MLP neurons of a small language model. Each row is named by its layer, matrix (gate and up: input weights) and neuron, and shows model dimensions 245-372. Each number is 128 + 32 x the weight over its row's rms, rounded and kept within 0 to 255. Numbers have three digits each. A neuron's up and down rows have the sign that makes its largest values positive.
A block is one neuron, or neurons of one layer that tend to fire together. After each block is what it responds to, as a language model described it from the Wikipedia text at the highest values.

L2.gate82:156088082122102122127093133097054159102063139073110136117115086159123181126115128097093132155176168119113110096095159073091126175086122131089078139162112222159175141100112132110097136109107110125063106099160133122178137146171151167150170117146102095140149130141111138058163159094150096103109082144155132150100144129157154151090188131098149125114111143166141092146093133111138142151123
L2.up82:136146203111089160137122206121135161130172149109229128152114136188125137080133131115132123140154151091157119149052125122157171157153086158098082112056146131130133156140131152139101083107089095181118137108072087135162093176114116146147129141117083145058134175112094080122134157198139107166092136179081132103076160134152161161147088139063136111125190173116180056142133101121105120133119
L2.gate260:150144141158120092140119120118105109176070130097100123154109176129081096116128108176122072119170142172172101153179170175137164112079087121085166066159069140187143100109061083148102077077156080068140033092155125118114067113130147109163158146149129147074110111169134174142111117086137103143128131144169147090156074115132088170118121165105183092134118138147121121140089173083185167166119
L2.up260:122137161175133164094099125159093160122119118110121112079119134115145159119095155099088125152154082188119065166093119190132086127175099124094134150116141119177145110162153101136093118096207072192111076161170130124152123141144126158091192162119097098122138180132087127165123120164086121163087137117145101115055091163156152099198100089166144174159153154161125120117091106133146145116100
L2.gate388:127137122159099119125118137103086155097113143139107140107145107174128159128144126062095111115103164124106099099112211101146122098055124141142084149125186150145146143163144118114125120167124164120124110173108110171112078121120131142086126162133110134115122135134123127124132111112127141147128145141192083154167190103097198097124125117166171106169163142142093105160104144144200153139114
L2.up388:083116071093154117181185112153105184138099176150086158157133079174070111134152135092144127130098194155164182097088169182117197110110168136123127119102170104126098137113140112140122123136142129100091088108111120132112101158150151133108164139123156129083131120136090134129095127118106089104087066127147120138181148092129197094116136153201154127109175192112139147208074162085157130162128
L2.gate613:142147040157172135190172099086105137111127098073129101119143106128107172109137114053100126112176124134137095130044198100117118145136177091114152191116137059164125200149094078141046084179134101089125131087088084119204116177168094231099082110099117089101198173117079125166137123119129152123079120092142115081147138105089118106153146162123138136123084126069172116125154134121110124134115
L2.up613:113127041123152129206084105128166139088189147082089108123152129117076162192108102121098065131193155152145102111127159137122125160144141148168148099081108130106049138177127096119105066150104137160120140089169147130198146191140103196123119183125062136114195218150122173161116031097154120090084118128163141068101131123112152104153142117138170155144126108121120154139144132083109110097085
L2.gate691:164148079119097144162161097090123136142109123098135123135154191148097124126144121130084110167127157183168110155100093100112138086078138073157120151099096166124096175132121163211186133117133089139105124117119097113143101150119138175143158161097155147036145224182110125149093129125201091165091106132137106136183068107168151147106095128153146095144138157157110127170110136110121102105058
L2.up691:084157069147125149140133101082114174141117110073126170153175097110134148157150063131052087194092186106133104167133174129124127205061135137125087191102129152131163151105115170178140094100120098161083136139101070149131118118177111194085139124084091111162178166107114147149182137068174165148108131162090137129116116076112121119137057108132167089176116175177149170156138087069174106116132
L2.gate986:087166099108152106119111109127125145133052086120206187123179128122129110120142117124158145154155126111116088072111116162124107108148122134118139089120080123133131193174114131141150126151181105100119092092173073085121155093171097091154123134132140090134118196160101075164117124121140036134128099076152085079131095094187151095098111113091106116149093098132096165125110081093160098175093
L2.up986:126124176132148166104134111160128201145094140097171084113173189172097082105143127117148030141115116163117119142183152072143067124111133159101134091108120130095124179120117135136150092155125132151070126145180080138142129130115099119139052078145170092077136160127100146096152102141132063151150147085144049131140111140183129098084125162152203093149180127142111122155098163094115148167094
L2.gate1004:112106125097155151143115100083076148141137122103103154145165131132179164160137085110131136192134090144124112144094131091138082112149157105138054109147178098102163106162119164125185142159131101136127130098097133051203159104103099134154149133111136062163117114212110158156096071098123128061148070186143128148174165095077131136114098113119116156138082109125163166134073128072123087098158
L2.up1004:151114139046131106097103106095034104117085149121149162134167124124092185138110134097134168159107176135083134130137156097146082087097080116151083130088123153016089159135065162137129147181162140154076080131213125107136080171070151168147127190078092082053121130111146147130089173147172110139092133119159130159141173112106136088130110111170185063097144089123119108105102118123189111066077
L2.gate1010:116138113110097149120106069176081113163115161126134142172154163135151115153185163138149135125167145114118162160111222134110164090111123148097129115144129140100119151129094104106104135118152100065139139121156123139088140129178143201121151142114140124112093157079075107143157084131110103070085117127154135058135152152110104167135113116214186064090084116068150111112094187143114185161168
L2.up1010:155105026121169133150121163154129149148115144178143128166094227106108193107081117086126125127160129142107172087100138102144072099119130153162168163143140138144118120129108111153130043083123097167086169077161153128133109161154103143129105135088102124090143127114090172133188176061130163049080118162133137119114130119139118120143133051155122118164095098118147170172105202105135127138175
Surname-final word pieces. Final word piece of a split surname or place name, typically in lists, tables and cast or credit lines, such as Car-well, Burn-side, Magu-ire.

L3.gate271:127109106118141172098118103140136168122153142177143099125090146156148091121125102151127146160123092117122104054049141149094124122144100177153060131128139116119129114142166097149181095108149087191128143102092145162144121105142084152154176145138152102187140148126105194139174148153153117144200115069115093141102173152136128157116143085112117174126144125089089109117100188132076008145141
L3.up271:097113141146133184146112127134153146166165151144117148071094161168096089092157062166174093113133109130125125104114147132107121098090112136111104102081138118135115099123126108133152109113106121183170115097097123122144112098161125127089137136154133119227215129133094111094140115137120148127069083101170135140107158162161082147148122057098152100115168141167146135108045155217043112073203
L3.gate1221:159063099139152132183113158097137095161100158186155120121125100185126090044171164189164137173140127127171107085145145089118074103086103180142079110090116145091086111164135127149103114170087152052104152123136147116122108156142172186188085174131131155184114094143130115149123175081165153130125156151157131164134089173162141165146120173117068126104066190068140106104128086126100121154159
L3.up1221:134138162056161130075189118158071121130081109085081151114174108142127135135146094193131084104115076143128134084030141143181077112132160129124131135178075143145148098102140150151161106111106135076156142044135151136140128173141132064172098114093107164085155117175155147175119152116139090151113084167137126085124132126107106169125110120153119135109130150117110079145141181137139082124140
Line break after paragraph. Newline tokens ending a paragraph, table row, heading or list item in Wikipedia text, e.g. after a sentence's period, a table's |, or ==Insignia==.

L4.gate94:185130109116068137128191135137167085155136215109129100231103123133135146175165119113112133148141117110144107112118147112099187133105155086110089124117146140111080118140138132195166128120191143148151151130074118115124157081131173069167123188086185151089138124096112102180121112125130133091160079123106140133066135138120166183130134183114113141149106090142193139125137097092095084119126
L4.up94:152144095121132120141137141150109109202108099156099123161151149068168108063051127117133091138165116067043158120092144124140108139155145141080135109128084139151184130140128126140128114143158135131101130140095122118167098127105127142151106151088111092077135079171120187076107188120152120126189108129062084120131118059164150104137096113146166122090168152138139120151186092050187111127094
L4.gate229:112131055139099149135153129156096117096156037102087117144137149129156154136065146103121141135137127125137059102096150097159084167181098144103135123129061139159138085122132170156085089092095126171065149176097137088094157148165152116065149175139164076146099177135154083136174069099127109207119125161104159152173192123148177125067137131090178110146169115086136113157166142116125152129079
L4.up229:151149128138076087165128163042133136080082089103096142124137090115110093130127199098095117179147162161080151155115133131125153113158130080172126139057180123163141132065071191150136176106127156087117109107115113069193131123156171125120188055108114159097130072095122166147092137092109173173105128117147142131112069071103165127176132141173154160147142138078206104149175181097132145156036
L4.gate283:154118107168100129078109147117129108084158149100136065188174125110125161129148156179204163161133107152199091117169086107173112124130151140129174102133115161168119135094080113146130091118162154143100131105101181078110173163120142086146142086105089113124140100192134123132098139186131088113119148080149133067146085083165057157124108115061118125132138125085104124128116156095128138078164
L4.up283:124116117163127093120116150158125120149131088102123123128146197158133148119114183111094099114159138151143109123121140163175144112116159072145121153111147150116096118156118178110145086080107176105084150123127107159199157126141149143153128095093070064159093105120143180120139053097146037160117120158178174137142092135154145120066129202067151117077174122139131110153150137098132096163151
L4.gate1195:132194110147155158148121065157137154106090095125099108087185150104124139125157139152108165088153072116175119144102160143144189060165155121111080102131124132080163155127056139144175097088098130147060147116111105132124108123129164166129129135187138095136098148126080163076147133087163179073155080189141113126119055146182127155141139169073152166103116156107125087081133106127167151130097
L4.up1195:099205127103152056166116151187117110074118103068121114133142140128107106144105113162105100161047106176117123165138134155167141108181154112136119141177085141166126136153095104118167153044105124162142113122070155130107151148178144190174145119041090148100123142081164215094170154122160137165153110129134155161148086206138099101146156110086172124085146167103118103136128154088090094117164
Surname word pieces. Middle or final pieces of people's surnames (and a few place names) in cast lists, tables and prose, e.g. Meek-s, Badenh-or-st, Pf-ister, Wal-ken; also the blank line after a section heading.

L3.gate214:114124162116135185156120095157137071060092162178163126043070109184109114062135111119094081083135110095129114150154137122152134142139085127171130115169137064152168112151124128115153153138113151134124139128135124165178165144074094128148098136131083138122144137154103149145146106096130131131104107133170085141085117087113147094177073162127127092053183160126125133203107133121117182194077
L3.up214:108090144104113103158134193119155108143157079133141182117146103110160049103159134122066137090105116152109180151181169059151136107159095159117187108065162121158130122169098125114089110112096113099152170118104117106139085103167065142134097106146149131152162138131141163106109102182072102048187121180114176067098182177100170132122151121100137182141145119118195105183167083142110103148104
L3.gate648:136149180129165106142142118088154061132142133162144076137133095176144126154095078108125187137162103108128083145128141098144110139119067107156144169140115144135107124141111088174120096201155135238099105126125150117129172148046096057154111100104121093098126111160102160140140087152102146067130110120140122115148091140095039095170139126157127104059152121121122132130167146087143106126113
L3.up648:173092086089178129085133103108126107131138168170110107141145142165136138175116118109144133233129097095143139140100143124124161185148083113097121096100126140136144137132092138174168175111137113185152145147089076142097137128173103129129116159138129173151091128090105106134072102132153099094154074156126089149149152101142100104105116096136132122106113091151128139172123141108131106139141
Passive past participles. Past participles, often the final piece of a split word, heading passive or reduced-relative clauses before by/in/on, as in defined by, found on, codified in.

L4.gate247:137112103085151172095111151133139183170101126084112157131045132087145153117120164113102110086085078125156119090096093147168135102107121101112161203090127126140124100135099137119099126123126081212128126068116172131111101117084097161129088161064119151111098227158173112117071147095100128100163137127058140124134112139194111123089130117148132138135145111109143124129160045093157127071148
L4.up247:109095145140166139103104135116131108105114221094117171157107102180167137144162066178163182168060109154161058164094117155062064102139145194165155124072121125119138168166142074110103112112110121138089162055124166143118139121119153110165106099123130122098149163160169133103103168139127150079131172118107073142149065162096104143133162095102076119094173109123125146136154164165151105097138
L4.gate572:191116136127163126163132170100134127106150121140143182158129134146140093051123119125149121137149067154107130165115132116124111190096171171065089122157148149161164046154078154120068173137130109103148131107101130109071113142123120084157136082074157128180130095138127087145146154121134071150062144114148158240093153133122092097146138120141115114115134123136124134189120180158123087114115
L4.up572:134144133142104195108123088092151134071130190177105133154163120170142124121150114162150101113141118157123135128064144144138107181098169129119117040133153182175109103113093107109099141146122138113146168106075110108059074113156140137110130129138096147107151152113145123094151130151119137096076150168122107105097074201157131115112205129127126155163170135130156113123148185140089095051147
L4.gate843:146137150122160122153102086079158101092108119131162160110139141102163118144115120075085117174175132135181153099113108111124090157084168138141106138122150148163130119156108112189084130156048131108129141127150103119067157074122106148147178143137098065102150143127195118181146139060089159158138161177107099111119077134171172155139190112071143133135167097131139124188137107089108092112101
L4.up843:133168118140117148155093079133125157074100156092099153160136100132142099087098148105118103152199124168158110120113119107149094143043145113117114049225111072127099101127026130159129139061036112151140100088148130114080169083179119123124150099168142146165157121133161129150136092151182142106154167171107140131110159093152157143093138140171090161117165136135111149143171143087109121094200
L4.gate942:134113110122110131081222126147139125153104158101119191116139061176147171111164160139123084089122117142109122098092092133127171088166090199121131164158084060115052095147190137052112148137091076096106083093098081138108093072105137177160060121145140139134164064115128166103077118111113153103120098137088133183138200118148099140147113115118087070115158132089086034122148161133139095093153
L4.up942:108143137136144120108120077038134189111183143120069100149106130146163112164065150136153156101139069159093125171110075125115090150202195117126088106123145141068142045143132171116146142102184140095100178222162089128092098148131128147147121082185149133114177168136100130108112170120137165129160117119161147193059090137153123153095123140153125175118158139126083094152106203094126099111104
Line break after paragraph end. Newline tokens ending a paragraph or table row, usually after a final period or closing pipe, often followed by another newline.

L2.gate100:142118117140114095149123134091103146097141126120114131097105152128086113085192136102177129143109088145190090030162100112120154140173140063130137119127154116161163111080113092138134138190111108103136154146177164180119136131188108130147111130107125127122175060112126192158130219111149140119103127098128072188143155157132080115160085080101111138117112073099075123153187104149152122170122
L2.up100:194130141133131101119118125164132093156115094141167047087130128159110120088087120111134138151110095117126133154148147117113130095144140102128151129079110147142138144111131171165128131171083105116133201117062138081114161120111105134114149145191110160126132105114132163190123220106131119124155201121143102067141122056137128159217093137162111130123151172135149069119171121165132103124139
L2.gate120:187159179169124170138111090123147158152090153102120153156162122175122130085129161164103113107123111091161160153154144123175129109205024072124109117076085128099121106065136192123143141108095118067166080096129083149119167113140067141155132059159073113139136090124131163142188154124114154172102109054077075108075137071158144204114138141113088152096121190158129126171101130137168075138120
L2.up120:136162107143138115158100079158137102071095104130157173170137132135124087073144132184164147161145139104061075121207209102124118148143122104151142072103100159114150019111082091145132187137047118135095156087123099170123134135155107128161151150117113120116136195141169162198131084089116133098083119110152072159145141141220106118139116143153135127160145113153158132125152079195186136094116
L2.gate420:166120187128152183116105157083110120104143162099195067102033135077154141073113116099139129116152144150092128104157162123104164141130144077068160142087046116179109095117089046193104150154151105071047148173073116168152127125126157160155115126076080175138114119162164144111138145135102066195161157170148089110108080144106113128199104178124135091074129139161128080122125115102142143125094
L2.up420:189168067165078177168076195127120107123134197154107149110135127065083179113132106069145154076172160119089118158109141133177106139123130146109088067104144107120121109171168150150117119098092181079140096125139168166115118121154107145109183133156174143082175133107128130169074175160079063123067106161144090158101201190109155102083160191142130177149144133156083120127109090140138134175143
L2.gate659:119096144134153156063158148068088105109200185105138161160076091111114104092100100138120202087166128139153169167147151149163098122144157135132130116106133175140177091104155121164092097067101118175171129143153180047134130142094136154104108106083136182164151179132140044224151140133125120110096097129075127115207171100176087177142185193174139142139139081166153152124131130145126069076157
L2.up659:113082136165084121133148123099061157100140138104113116189126112109133132137131061129108108090164113148172136134133177125139094116145128127145154154149132107155161107109062150153081089102092160108128131153102073092082141105091158181080125111126143143115145143119149053187146182142141140109127093131102132051148143086125077182142171169112182110121131079168140169142175166108134066161157
L2.gate699:108165147095115147158132073154081166163114137142131143179169144141157082102104170120164138102119168100110138176124125121124142214119149145060120101087077175129109175125172137134199153080051104062077165162104075103144158163178138165140119144094202131149085099148128164131158146102158162127115106116146153183143152148185161144127144121065093093165144120123168148144145192085160098108157
L2.up699:141126102161163106097123125141118161134177108134134122111145107137178127128160173114189132136184103125124084143089155142207089145153118136159174095135159096119145077173118117104130199193174177176169049063097192114092137126151153110164132113095119142074103112070153138114118113140138105192126164122124162163074127142148079142147151154144122192078168166144107112130159190174111128099147
L2.gate914:145101102117128128057066203127118179102137122117157085162122142090097051099113121155137116135128129111105142158144131124110154149139101115117149090133075144192110148100115135139054088226109085111108188152123158096090076165116108127111104167088156116133068138103169077180079148165119122107157155134122106120170216144129094109093128133148105127058139130131113079162087129140143122125157
L2.up914:109119133166096176082137143097134112135121143095154083108145114092129089111109089131135109136135110157139151183107138129013161158108105151107175119179061120199138172180093119112120142154112046107118204117079085129058113140084111169139097136121128127169107139084113107179119107153114121175114140143124169093152135092194108134132117139142086096094125133137127118180065137114117127214149
L2.gate1135:097124085167087114161168122080111120144143103093173085069123173147091138078133125122153137151201080139134128108202134147119118182116108114075169118173100110127113126116163156190124123123139126101122131132127113151152164180131099171181167142150146156071129136107130162176130221134117067146131099131096117116100151144113134103168073221160106192092151119123112093205147108141173116158107
L2.up1135:192134163177105134112163142058170125063195151132104103115090109102069107097109138115146161126166100132143154113105085150110123108131130113123146119094084119173186128162103076088113103148111094098093087128153133142130113151090107141166095125147123122061090142109131123174094133152132102107106156104162093198066128153125120115146140104095050151110118117154132062119180137143130138148117
L2.gate1226:103204157087188075089102120107137147103121149132112108107083173151220141135087208129135137140143128114088145114217061094130095137134109156120072124125147105130128092111106160114150123157117211136199161173068136152147118137097069112155126065166160095162126103146185150166087086155081158103045123084104165104134110095145163119095148067158075162147088175110146064130149116170096139098141
L2.up1226:138075123112153111099156145222100093141131173066097100139131186133157145093074148204144107106205140154120100151141137173127071176133116112142082125142177102126080120084127109105123103130178173031166159151085137114112122061143136108172147070151139119148135112080154111110081136140105128095078117138126124101096113133066105124180075144078114108104155159110143114152129155202127113149135
Adjective -al endings; line breaks. Fires on the -ological/-ical/-al suffix piece of adjectives (archaeological, meteorological, logistical) and on words like political, physical; also on line breaks ending paragraphs or table rows.